python train.py --n_layer=15 --d_model=768 --n_head=12 --n_kv_head=12 --head_dim=64 --d_mlp=2048 --vocab_size=32000 --activation="swiglu" --norm="rmsnorm" --norm_place="pre" --norm_eps=1e-05 --positions="rope" --rope_base=10000.0 --rope_fraction=1.0 --qk_norm=false --attn_scale=0.125 --bias="none" --tie_embeddings=false --parallel_block=false --init="normal" --init_std_qkv=0.0226 --init_std_o=0.0226 --init_std_up=0.0226 --init_std_down=0.0226 --optimizer="muon_variant" --lr=0.00849 --beta1=0.95 --weight_decay=0.027 --lr_head=0.00336 --grad_clip=0.5 --warmup_steps=200 --schedule="wsd" --decay_fraction=1.0 --decay_shape="pow" --final_lr_fraction=0.02 --batch_tokens=[65536, 131072] --seq_len=1024 --doc_mask=false --z_loss=1e-05 --train_tokens=1341000000 --steps=13813 --dataset="wikipedia_en"
MLP neurons of a small language model. Each row is named by its layer, matrix (down: output weights) and neuron, and shows model dimensions 480-575. Each number is 200 + 20 x the weight over its row's rms, rounded and kept within 0 to 999. A neuron's up and down rows have the sign that makes its largest values positive.
After each neuron's rows, "fires before" lists the tokens most often just after its 100 highest values on Wikipedia text that the model never trained on.

L6.down1048,152,218,176,200,213,191,228,163,194,176,184,194,198,190,202,228,169,212,216,195,183,205,209,190,184,202,192,202,203,193,243,199,189,186,190,232,209,181,173,196,200,193,186,179,188,196,216,195,210,198,211,234,200,218,220,198,218,191,200,153,193,204,209,164,151,164,187,222,204,177,194,182,176,219,162,230,204,205,224,197,168,206,200,211,225,170,216,209,216,209,202,195,196,201,194,214
fires before: "\n"

L6.down860,205,200,198,210,179,232,163,193,232,180,186,196,189,199,191,248,178,203,192,234,165,235,216,241,217,185,207,182,186,201,228,199,201,219,199,188,204,220,193,214,216,200,197,197,171,192,178,188,180,167,230,205,199,187,200,175,205,199,189,183,215,213,170,197,212,185,188,173,200,176,114,201,183,235,210,185,183,220,241,187,188,224,183,217,186,144,198,221,213,246,204,207,185,208,203,164
fires before: "\n"

L6.down930,176,173,185,195,191,234,204,237,183,186,213,181,190,176,181,182,193,181,200,188,189,207,193,224,160,197,185,186,224,197,192,244,210,202,208,198,246,186,193,234,204,242,215,164,231,210,197,173,190,210,222,218,180,230,220,181,193,178,190,186,189,208,202,214,207,170,205,201,205,192,179,174,187,209,215,218,218,205,191,185,185,163,171,195,224,215,225,190,178,205,229,201,180,221,185,194
fires before: "\n"

L6.down723,177,181,188,181,217,205,213,190,176,202,167,207,184,188,234,209,202,168,197,202,205,228,218,196,214,206,179,181,183,209,194,195,210,189,194,200,204,203,204,197,196,200,222,221,206,174,215,190,215,189,178,232,219,185,250,195,212,204,221,183,215,181,214,192,179,215,224,216,190,189,108,215,180,215,192,187,229,213,175,198,191,211,182,192,238,197,206,190,204,217,220,191,196,206,184,257
fires before: "\n"

L6.down1882,195,208,224,194,230,240,273,178,192,212,210,231,203,168,200,379,215,221,208,214,171,166,215,226,208,200,197,188,230,191,199,187,196,193,231,219,201,166,199,178,215,184,179,210,186,196,188,212,189,202,184,194,175,206,204,199,202,209,217,205,210,186,213,204,201,182,200,224,180,195,128,202,191,210,203,192,213,192,248,182,224,213,199,162,166,199,193,202,206,174,223,215,211,218,226,217
fires before: "\n"

L8.down1565,186,211,206,197,182,207,219,221,186,225,146,200,176,180,192,185,150,202,178,217,191,177,200,208,223,212,228,209,192,215,189,201,196,187,208,214,186,248,210,210,145,192,219,221,204,203,216,205,215,216,192,198,214,176,219,200,246,196,173,233,203,232,198,191,193,209,145,216,174,237,161,231,181,154,186,192,186,198,227,223,195,197,219,227,220,170,191,213,184,178,192,196,206,213,253,218
fires before: " |", "|", ";", "\n"

L6.down1300,179,203,205,166,204,267,169,188,226,193,174,253,212,192,214,194,187,192,176,201,240,197,242,198,215,164,191,204,220,211,172,177,212,171,232,232,218,200,232,198,190,201,186,181,177,192,195,234,220,182,196,182,173,206,164,174,176,227,234,234,224,218,205,186,222,201,206,181,201,185,146,202,212,173,187,171,191,170,182,208,195,155,196,204,215,201,247,193,169,221,187,187,199,210,189,226
fires before: "\n"

L8.down1656,191,219,178,207,191,222,243,196,205,209,203,194,189,208,164,198,186,201,218,212,180,211,206,190,212,185,200,180,209,219,223,205,209,207,191,175,200,170,216,200,198,163,188,200,205,200,195,172,205,202,188,197,186,197,200,192,186,182,204,170,223,193,228,185,193,195,207,197,202,205,199,207,170,205,250,152,205,193,186,217,174,203,165,232,217,220,193,174,207,205,199,200,171,198,210,203
fires before: "|", "\n", " |", " "

L6.down951,232,221,213,181,186,174,186,193,190,217,168,196,170,215,208,242,214,173,196,210,196,183,196,204,199,191,196,197,195,193,192,261,211,238,195,199,206,194,212,181,182,210,177,193,222,201,204,167,167,190,148,185,211,203,173,182,174,198,191,212,235,211,186,154,210,212,200,188,188,182,159,181,161,205,211,208,214,187,198,195,238,210,199,238,212,209,200,205,202,203,196,217,185,176,164,216
fires before: "\n"

L6.down327,162,252,193,179,215,205,209,198,201,196,204,172,194,201,199,258,217,204,208,180,184,181,218,205,215,222,208,225,253,213,198,177,213,175,209,206,189,168,172,204,205,218,210,214,187,188,189,200,235,186,183,203,191,241,191,186,235,189,202,186,226,181,192,168,195,222,218,219,204,201,119,186,240,197,242,165,212,217,186,209,190,212,186,235,166,188,206,222,197,221,242,227,195,163,216,209
fires before: "\n"

L6.down2021,202,208,202,144,154,250,205,206,194,205,207,157,214,212,149,259,202,220,199,208,212,196,221,205,181,196,216,178,212,216,207,206,185,210,217,219,229,204,168,206,199,238,192,216,180,180,213,190,169,210,236,173,193,216,199,198,202,201,249,223,212,220,219,172,207,202,197,247,175,218,186,173,185,197,188,173,190,232,200,212,211,233,216,210,169,190,188,233,176,181,174,228,172,199,262,199
fires before: "\n"

L8.down800,216,188,206,191,187,193,186,201,206,213,235,186,213,186,135,214,193,175,215,185,168,200,193,199,226,204,190,217,235,220,174,219,193,173,200,225,210,207,223,208,187,199,190,205,216,202,197,202,176,185,201,200,230,196,189,183,213,218,191,186,230,224,198,203,221,214,230,168,195,173,237,196,209,198,209,189,155,191,194,200,244,201,206,166,169,203,223,212,198,168,248,175,192,215,164,166
fires before: " |"

L6.down116,213,196,200,205,197,196,175,237,233,199,195,218,201,148,189,219,205,168,200,165,194,197,199,195,216,174,185,194,242,189,212,201,218,218,182,183,210,211,191,240,175,207,175,210,178,199,207,191,185,181,189,183,189,232,177,160,170,220,192,205,185,203,230,182,212,220,208,196,206,173,160,186,229,191,149,180,206,219,191,195,203,218,182,189,191,211,216,163,195,177,217,196,195,215,176,201
fires before: "\n"

L6.down466,201,176,206,204,197,189,168,211,223,199,210,224,197,193,215,399,196,177,200,216,170,187,191,221,203,201,226,200,200,180,211,221,205,185,183,201,195,189,192,200,183,201,185,190,207,218,192,178,191,179,183,162,230,183,180,212,213,201,196,209,217,186,195,204,236,198,183,228,197,201,119,201,187,215,189,187,204,226,214,208,200,189,189,200,184,212,196,187,220,189,184,202,210,188,197,211
fires before: "\n"

L6.down1400,185,207,211,201,208,223,173,193,239,149,202,237,199,203,174,186,174,181,205,234,176,191,215,228,181,215,222,194,211,226,179,232,202,234,197,176,211,211,210,215,187,222,185,191,208,217,211,227,221,174,201,206,227,156,180,221,207,211,175,248,193,210,190,189,201,173,209,190,182,225,147,232,200,183,158,180,199,179,190,181,220,217,214,220,205,183,167,211,222,220,195,241,199,200,158,151
fires before: "\n"

L6.down1142,192,199,230,169,189,204,195,144,215,191,208,222,193,202,193,271,199,222,201,201,217,205,211,236,205,210,239,168,199,224,200,178,222,184,220,179,200,207,201,196,183,226,198,214,193,205,193,208,206,197,196,186,184,184,235,191,190,208,155,227,222,197,230,238,248,164,204,197,179,178,53,182,184,184,195,181,176,216,182,214,226,215,227,211,197,223,167,204,202,200,200,192,202,198,210,209
fires before: "\n"

L8.down965,197,206,248,193,168,177,203,190,166,190,193,229,162,227,225,175,170,208,220,186,166,202,189,207,186,171,180,212,191,219,174,218,216,191,179,168,213,176,222,211,176,233,209,199,222,199,199,178,157,222,213,241,196,177,182,218,215,212,217,203,221,174,205,206,165,189,242,204,186,217,175,219,214,214,174,203,167,176,189,173,197,226,224,221,180,169,215,226,203,216,219,187,185,204,236,170
fires before: " |"

L6.down241,189,216,232,192,186,190,221,207,202,210,164,193,190,197,204,282,190,236,167,197,179,192,212,187,199,199,214,220,208,215,228,197,187,211,232,198,190,203,184,214,225,202,222,208,196,227,207,182,216,224,241,193,201,228,250,206,174,223,196,195,193,181,213,205,207,205,192,199,197,199,151,190,204,235,223,195,213,173,209,254,233,206,186,215,172,207,195,180,218,212,198,224,191,201,182,208
fires before: "\n", " \"", " Nancy"

L6.down170,230,155,177,194,223,187,174,240,223,210,215,196,162,174,214,176,191,204,214,194,147,208,193,221,213,185,192,176,189,224,207,216,159,211,228,255,204,206,185,197,184,181,191,193,191,205,187,220,203,232,182,199,168,193,216,173,212,210,226,206,198,187,190,178,194,187,187,193,166,199,213,201,228,170,197,230,210,203,204,209,218,243,218,168,203,191,219,205,222,229,195,237,201,192,209,225
fires before: ".", " Bishop"

L6.down141,224,217,211,174,167,209,201,221,186,194,196,181,197,181,253,241,219,240,213,207,192,197,196,217,206,212,186,167,199,199,195,215,213,200,173,182,250,178,221,239,211,180,211,193,181,197,209,169,203,183,192,240,208,148,175,225,203,184,219,225,215,196,189,176,213,216,215,229,205,210,146,214,229,172,231,185,188,212,188,196,220,205,205,181,191,187,188,226,154,183,210,201,216,187,196,207
fires before: "\n", "|"

L8.down2000,183,231,208,212,210,187,185,184,204,215,202,209,172,214,210,215,155,213,183,221,227,201,209,220,188,218,194,171,177,190,204,168,223,184,204,185,174,218,188,205,171,176,215,224,193,217,199,191,215,220,172,214,200,173,207,215,213,175,175,203,206,211,200,218,199,216,208,193,199,214,156,175,201,195,180,149,194,176,229,228,228,160,189,191,223,203,199,199,164,210,195,206,214,209,195,178
fires before: "\n", "-", " "

L6.down529,204,199,221,210,197,219,215,214,173,209,200,220,252,194,207,247,189,177,178,199,221,172,211,226,186,204,173,227,207,198,196,219,200,196,224,198,223,224,213,197,215,206,220,196,196,230,214,191,182,170,198,219,219,178,213,201,195,219,231,192,234,255,203,182,233,236,176,184,204,173,231,192,223,203,218,207,187,233,215,256,220,200,210,171,199,228,183,217,159,187,200,202,194,191,227,188
fires before: " of", ",", "s"

L6.down447,206,219,201,176,192,223,213,159,175,194,176,191,204,189,205,255,184,230,182,234,238,173,177,214,207,240,200,196,214,223,204,197,200,205,223,163,198,214,186,211,217,179,189,186,176,231,165,198,204,218,195,207,233,204,183,190,174,215,198,216,167,221,175,182,165,215,172,199,218,204,202,205,198,201,226,152,207,203,176,239,195,174,187,216,181,190,179,201,212,193,184,177,215,200,164,188
fires before: "\n"

L8.down1862,189,230,216,227,189,180,209,211,182,211,186,233,182,223,201,247,213,184,231,175,186,174,191,207,198,208,206,213,174,173,238,242,193,182,165,213,191,202,226,204,197,202,212,195,197,195,201,193,179,224,219,183,189,219,216,210,243,161,202,174,206,148,192,198,183,180,200,193,190,214,178,163,198,213,163,219,199,178,179,200,204,246,210,166,219,194,210,183,188,190,179,212,202,192,231,178
fires before: " |"

L8.down484,239,238,197,170,202,202,195,181,146,215,196,180,192,188,236,218,225,172,215,186,163,193,188,169,215,195,206,250,200,179,190,185,230,242,212,230,214,200,232,199,183,199,196,216,213,198,189,207,161,209,159,191,217,208,184,176,189,173,193,203,173,176,193,201,166,191,194,202,191,202,122,164,195,187,191,182,215,199,253,196,232,192,222,212,183,199,154,170,211,172,189,195,193,215,195,253
fires before: "\n"

L8.down896,182,224,190,227,196,202,187,216,161,183,167,225,212,204,206,229,207,209,220,189,170,180,170,187,196,203,226,138,206,221,221,196,217,166,190,173,147,197,188,212,212,231,201,170,198,206,177,214,222,206,204,190,208,234,206,183,160,168,187,184,202,214,196,215,180,170,204,199,236,193,230,183,177,192,185,185,178,202,200,205,225,200,185,221,190,179,195,226,205,187,182,219,198,221,208,188
fires before: " in", " on", " into"

L6.down1201,208,174,203,222,234,226,183,245,214,205,166,202,197,194,225,260,183,223,210,200,193,185,237,226,214,222,185,220,215,223,194,190,229,193,226,213,207,227,174,197,183,225,182,202,181,184,207,223,229,166,204,213,210,227,194,175,177,198,188,210,193,196,220,212,204,196,211,239,190,176,185,189,196,205,187,184,216,184,181,189,207,203,187,208,226,180,224,212,175,197,171,242,227,176,188,209
fires before: "\n"

L8.down430,226,211,175,214,192,230,220,230,229,200,194,210,188,235,196,150,209,221,205,230,177,217,233,199,217,208,200,210,189,205,197,191,200,216,198,230,183,183,199,192,219,191,181,219,188,183,175,192,220,209,178,185,192,205,185,190,217,217,206,197,199,202,173,210,219,234,196,216,172,185,202,183,201,217,179,190,203,210,212,187,202,218,188,227,189,197,217,197,165,193,215,226,190,185,244,179
fires before: " |", " m"

L6.down1553,198,237,217,180,222,223,194,202,196,196,167,186,199,195,188,222,196,160,190,183,204,212,173,228,195,199,184,192,252,212,188,210,218,240,164,231,197,195,189,163,220,177,197,169,197,165,201,209,236,187,191,178,211,212,201,193,203,198,216,219,216,207,195,168,193,207,182,229,192,202,118,191,216,175,156,226,229,168,204,171,211,230,205,212,195,203,199,241,201,177,201,232,213,223,161,178
fires before: "\n"

L6.down1624,220,195,206,166,187,199,195,220,226,205,178,228,200,207,203,259,200,183,175,189,213,214,185,225,186,247,181,202,216,241,194,208,182,191,199,186,233,236,187,224,212,199,181,199,221,224,171,212,190,170,248,224,185,202,222,242,194,190,170,212,198,207,207,179,219,176,183,215,197,195,210,244,205,164,194,182,204,169,171,219,229,215,212,204,186,186,197,223,204,208,218,212,178,198,203,161
fires before: "\n", " "

L6.down114,185,242,214,184,187,167,181,186,203,212,212,170,210,216,204,304,203,232,190,189,193,211,197,219,208,200,217,199,212,206,181,196,196,200,208,204,196,183,166,205,181,214,179,228,195,174,203,207,163,186,186,208,190,179,185,193,175,186,213,177,198,196,192,182,195,187,192,201,191,206,136,201,189,226,198,196,200,237,206,208,201,196,198,173,187,185,222,193,186,213,209,197,195,194,174,214
fires before: "\n"

L6.down674,204,198,179,168,207,164,198,224,212,206,225,211,210,167,213,319,195,216,190,204,177,204,232,195,210,184,200,189,214,201,161,194,221,217,207,200,191,208,197,203,194,209,206,230,190,172,186,214,201,180,217,181,218,176,189,173,201,191,152,207,208,182,222,178,146,201,213,177,178,195,176,183,176,225,193,215,158,214,204,183,185,189,236,201,204,203,202,213,213,228,204,174,227,207,197,182
fires before: "\n"

L8.down978,184,204,245,198,240,243,186,221,195,150,208,204,206,209,205,183,211,252,219,188,189,200,193,211,234,201,219,178,202,201,177,219,204,182,222,214,176,204,216,203,193,207,202,175,174,193,179,193,192,224,206,206,208,187,202,187,166,172,196,226,195,170,213,185,200,206,193,215,196,201,169,207,215,170,184,179,240,170,195,222,186,199,165,198,207,206,187,194,164,208,163,208,220,203,194,204
fires before: "\n", " The", " He", " In"

L6.down1414,233,187,218,210,182,224,183,222,206,194,223,227,157,192,192,215,189,199,231,220,189,183,188,212,193,179,207,200,196,232,197,178,205,211,189,188,218,175,219,208,209,195,206,154,213,199,240,204,231,166,197,215,217,191,197,210,223,209,183,201,240,181,213,208,196,180,200,213,180,191,177,217,187,212,226,193,186,176,211,195,229,204,236,200,247,213,178,213,191,192,212,210,216,187,189,200
fires before: "\n"

L8.down576,181,197,207,223,203,205,235,179,181,204,201,228,162,216,209,180,193,233,182,201,180,192,195,216,222,172,246,188,182,211,205,206,203,205,184,211,250,178,204,212,170,215,242,184,221,179,216,174,206,219,202,212,182,232,206,200,188,203,218,249,205,183,194,191,200,199,208,216,198,252,154,198,197,215,181,212,160,208,174,226,164,236,168,238,230,207,164,199,169,193,189,195,226,166,210,215
fires before: " |", " –", " 2", " (", ".", ","

L6.down909,157,221,237,188,194,198,224,196,197,203,179,199,222,190,215,248,196,203,224,203,210,162,188,242,188,234,198,231,165,186,216,176,226,208,216,183,179,219,199,149,212,214,208,222,241,211,184,200,198,180,214,237,220,249,207,209,191,139,199,183,224,200,234,162,209,178,195,228,212,210,182,193,195,246,190,189,215,197,222,190,180,173,193,194,224,199,192,205,196,213,165,222,197,230,198,180
fires before: "\n", " |"

L8.down1719,195,219,222,216,207,211,195,194,251,226,185,207,249,218,232,220,194,211,177,196,193,223,181,176,211,208,185,204,203,211,208,178,171,202,231,210,175,215,216,216,170,230,185,194,200,164,212,229,209,204,185,207,200,211,213,195,197,203,173,229,185,193,135,192,196,180,213,206,184,240,231,220,210,185,212,169,187,189,200,205,206,209,180,231,198,255,270,174,201,223,233,198,208,176,213,202
fires before: " |", " of", "\n", " ±%"

L8.down560,204,197,205,138,195,200,195,179,174,203,204,193,183,224,209,216,211,184,185,188,177,234,180,224,239,209,177,202,207,204,184,183,166,222,229,208,235,203,210,180,216,211,210,189,245,219,170,195,177,209,217,217,190,151,179,184,161,155,200,193,183,213,213,207,212,203,230,217,193,231,205,192,171,177,187,218,182,192,229,213,196,194,220,201,197,200,250,211,186,198,201,195,207,219,204,158
fires before: " |", "|", " Party"

L6.down495,194,200,231,231,210,222,211,220,189,231,223,196,166,173,180,187,235,206,207,219,210,207,227,200,233,206,215,185,205,199,155,219,177,210,182,201,197,263,220,194,177,177,201,183,199,194,226,205,183,189,165,197,202,227,220,169,209,240,203,183,212,200,235,224,194,224,203,225,226,164,143,198,178,216,196,178,198,167,227,188,203,212,189,193,199,184,197,197,222,214,202,207,216,204,254,185
fires before: "\n"

L8.down1263,171,216,203,193,179,185,192,229,201,188,162,183,201,188,188,198,183,178,214,205,202,194,196,212,181,206,203,149,185,195,180,173,135,188,239,196,194,201,216,179,206,208,188,184,156,218,204,181,211,202,196,177,193,192,197,208,190,210,202,221,176,205,163,178,190,216,196,204,230,211,235,196,208,231,222,220,157,207,198,207,181,207,228,201,200,195,207,198,203,231,197,201,223,195,225,196
fires before: " States", ".", " Kingdom"

L8.down272,200,217,222,177,221,169,185,173,227,214,174,212,176,174,229,172,211,223,210,225,168,224,181,206,204,208,185,213,203,176,213,217,229,181,182,188,240,205,192,219,194,239,196,187,235,191,206,237,180,243,201,208,188,195,164,229,202,233,199,221,186,190,216,212,216,196,200,182,198,222,224,183,208,229,246,214,191,194,205,221,195,245,181,219,196,165,199,222,175,165,170,200,184,198,187,227
fires before: "\n", " ", " .0", " |"

L8.down1153,193,226,205,200,221,225,219,182,204,191,257,204,226,221,201,266,199,187,195,209,174,186,192,162,181,231,181,194,228,194,212,213,200,182,208,161,168,198,201,230,197,192,187,212,196,204,201,197,235,203,208,216,244,223,180,175,217,217,218,181,185,216,191,170,208,204,191,215,181,192,173,175,196,241,191,187,221,218,171,206,196,208,180,186,219,173,185,212,206,200,209,218,169,168,204,211
fires before: "\n", " the"

L6.down320,213,184,242,223,203,201,228,212,155,236,192,192,177,217,191,249,147,183,232,195,199,205,172,186,238,218,169,178,188,208,204,153,199,205,236,159,200,184,187,219,212,154,201,204,215,196,189,225,241,196,186,193,213,159,176,220,193,179,176,195,203,223,198,207,170,200,219,217,203,190,116,215,210,207,217,203,195,213,194,223,221,192,208,182,189,188,208,214,226,225,175,225,203,170,218,172
fires before: "\n"

L6.down194,228,206,183,203,202,216,222,239,212,198,217,186,190,219,190,166,193,192,169,199,216,214,190,214,196,210,209,202,180,217,199,229,203,216,220,172,194,234,223,243,188,209,190,178,195,154,218,192,168,153,205,200,180,209,185,195,180,185,197,211,199,198,186,220,229,154,205,208,196,228,217,175,184,182,209,228,202,200,221,176,221,181,188,234,209,197,200,187,208,207,223,210,199,211,192,178
fires before: "\n"

L8.down2016,200,181,206,214,201,191,184,181,203,209,207,214,202,209,207,353,220,197,214,196,181,211,205,223,212,185,209,197,190,211,186,204,181,184,212,222,212,190,207,179,182,225,190,197,186,194,230,182,192,217,182,180,195,219,210,201,187,223,186,184,222,218,192,198,203,209,222,191,177,198,55,205,191,185,204,208,188,217,215,208,226,194,221,219,200,211,220,194,194,225,232,218,203,189,202,232
fires before: "\n"

L8.down1503,198,194,200,235,191,209,230,174,167,200,198,217,184,188,222,214,200,179,188,178,201,230,216,231,223,206,203,213,206,187,208,140,211,202,203,223,215,167,179,193,167,183,212,151,199,175,195,189,213,199,166,206,198,187,226,200,223,195,177,217,193,207,228,194,189,192,195,216,214,210,147,203,213,187,230,176,211,202,184,215,226,213,181,194,205,238,168,156,161,201,170,195,209,219,224,167
fires before: "|", "\n", "-", " ", "==="

L8.down1552,206,194,209,208,243,212,166,197,196,221,178,193,210,193,220,164,164,183,184,188,223,184,178,175,202,167,202,184,216,204,200,181,209,196,208,204,178,200,208,188,216,201,191,206,216,216,200,211,232,185,235,183,200,212,195,236,173,191,191,212,207,190,203,197,229,230,211,216,148,188,202,208,209,217,176,218,203,220,212,179,174,222,197,201,181,201,191,202,211,200,193,200,187,151,222,195
fires before: "s", " the", "m", ",", "re", "\n"

L8.down821,196,187,166,204,251,187,195,191,234,214,179,201,230,173,191,214,239,189,198,225,181,188,194,194,200,232,201,164,169,199,211,173,208,183,184,184,184,174,212,213,206,208,191,183,169,179,189,162,215,195,256,168,209,229,183,182,189,200,169,218,170,184,218,203,192,205,218,221,199,214,194,181,206,208,196,200,210,201,205,171,188,192,184,199,192,184,206,197,181,211,177,204,205,168,210,215
fires before: " that", " the", " \"", " it", ":", ","

L8.down1650,214,192,234,181,169,194,199,165,188,203,221,219,189,228,208,205,204,170,202,218,210,175,189,234,183,200,211,225,221,192,151,199,190,182,193,232,173,221,215,208,211,195,215,223,183,203,230,208,189,189,139,179,190,178,237,210,195,197,198,176,178,209,196,196,185,225,221,163,208,172,214,201,207,186,196,208,211,175,197,167,221,183,208,199,187,221,198,172,196,197,183,216,185,200,189,206
fires before: " |", ",", " million", " billion", " people"

L8.down1388,190,212,197,215,196,212,192,189,196,188,178,216,210,212,196,164,191,181,171,200,224,225,208,235,182,210,214,179,222,213,190,209,174,199,257,189,219,228,214,197,193,176,225,217,221,180,188,218,190,173,223,214,193,229,187,208,200,227,183,194,217,225,169,233,213,176,199,183,178,194,172,199,170,198,205,198,204,205,209,194,193,247,210,219,193,203,234,207,188,246,192,174,221,221,200,201
fires before: " |"

L8.down1061,213,221,231,168,205,189,196,212,202,184,223,194,263,220,182,188,232,186,186,194,228,192,198,210,223,211,168,199,205,206,195,179,185,215,209,178,214,229,233,205,188,176,187,201,219,231,207,201,228,207,198,229,221,210,226,207,206,224,211,229,195,216,191,132,178,201,215,221,231,194,214,240,210,207,151,175,190,186,207,181,222,209,185,186,212,212,224,218,206,231,162,199,190,205,203,208
fires before: "|", "\n", " the"

L8.down535,207,225,221,210,213,197,194,224,203,183,224,189,175,242,206,225,239,222,181,194,163,198,219,213,200,193,213,200,170,226,208,229,211,181,195,242,198,200,233,192,199,215,167,217,220,170,195,165,177,213,153,193,199,213,220,211,195,219,243,174,196,232,201,209,207,213,175,205,200,207,220,208,187,231,226,196,204,175,218,171,232,215,205,208,173,221,221,229,236,202,155,218,174,197,192,213
fires before: " |", ":", ",", "\n", " as"

L6.down1088,188,181,203,188,212,206,182,189,227,192,202,216,224,219,175,227,197,209,210,195,191,202,184,216,196,206,192,190,203,196,170,193,236,197,223,223,213,207,208,201,173,209,219,226,224,199,211,195,205,187,226,184,226,220,217,206,237,228,202,198,206,250,166,162,217,180,195,173,181,189,221,195,209,184,204,181,219,198,170,184,203,191,163,194,163,219,200,165,177,185,215,212,194,183,184,204
fires before: " |", "s"

L6.down427,219,210,189,197,209,206,193,201,215,197,213,219,197,174,187,251,185,179,188,172,154,195,222,194,203,152,191,207,200,191,155,186,217,194,197,218,223,191,178,225,172,193,240,190,196,180,206,185,212,184,209,215,197,198,191,174,232,214,211,216,184,211,183,185,243,251,184,192,198,173,242,194,197,218,179,203,187,202,196,223,180,184,225,182,201,179,202,212,177,196,210,211,185,203,178,183
fires before: " |", ";", "."

L6.down1926,220,210,209,187,169,199,219,242,230,198,209,187,170,183,197,196,205,211,191,227,223,196,190,213,190,166,155,173,225,214,182,203,222,214,180,195,204,199,226,212,197,162,228,221,194,191,204,174,246,193,184,188,194,237,181,214,204,227,211,221,218,206,225,197,188,228,195,206,188,168,191,210,184,187,209,179,173,195,208,185,192,219,167,213,198,210,209,218,185,230,190,192,198,172,222,173
fires before: "\n", "---|---|---|---|"

L8.down1108,203,228,198,220,195,190,192,189,199,206,199,192,200,184,222,222,220,223,193,203,200,215,203,214,233,178,200,201,191,191,223,192,225,228,168,221,214,185,182,196,185,192,194,191,188,185,194,187,195,166,191,183,223,214,230,201,174,220,198,209,204,197,224,192,193,204,200,211,205,269,151,221,193,225,202,189,196,199,176,191,198,206,214,221,210,215,183,168,205,197,208,169,202,168,200,192
fires before: " |", ","

L8.down1674,204,217,208,173,215,191,172,198,199,188,191,221,220,202,235,357,204,224,200,208,190,239,211,237,185,209,188,199,212,193,199,197,231,199,201,202,194,202,187,186,210,183,177,203,200,199,188,205,236,186,198,198,237,227,197,207,198,187,201,194,206,196,211,179,207,184,181,211,189,191,22,208,183,206,183,202,193,188,197,184,203,201,185,167,182,212,201,218,229,189,199,237,179,196,209,210
fires before: "\n"

L8.down655,188,216,180,211,195,238,210,231,216,207,209,207,226,166,204,197,220,198,200,160,215,219,199,212,215,179,204,158,174,211,243,184,200,180,220,194,178,156,232,187,210,226,178,200,200,213,214,188,189,163,174,222,210,241,193,184,189,210,176,188,196,195,208,217,186,224,212,178,197,185,165,218,168,152,181,187,218,173,191,194,216,150,195,185,223,184,227,204,155,200,172,205,205,186,185,194
fires before: " on", " in", "ing", " the"

L6.down2037,184,200,226,215,191,244,219,198,191,201,205,190,216,210,173,197,233,203,192,189,222,200,223,143,229,217,181,210,188,199,204,196,160,208,189,196,192,217,197,188,227,173,182,189,188,206,215,196,193,230,155,179,198,211,192,175,200,157,209,195,201,245,179,173,196,240,210,242,209,209,191,204,221,224,182,225,210,186,205,226,205,210,162,236,198,177,192,186,192,175,191,199,217,171,174,180
fires before: " |", " ", " •"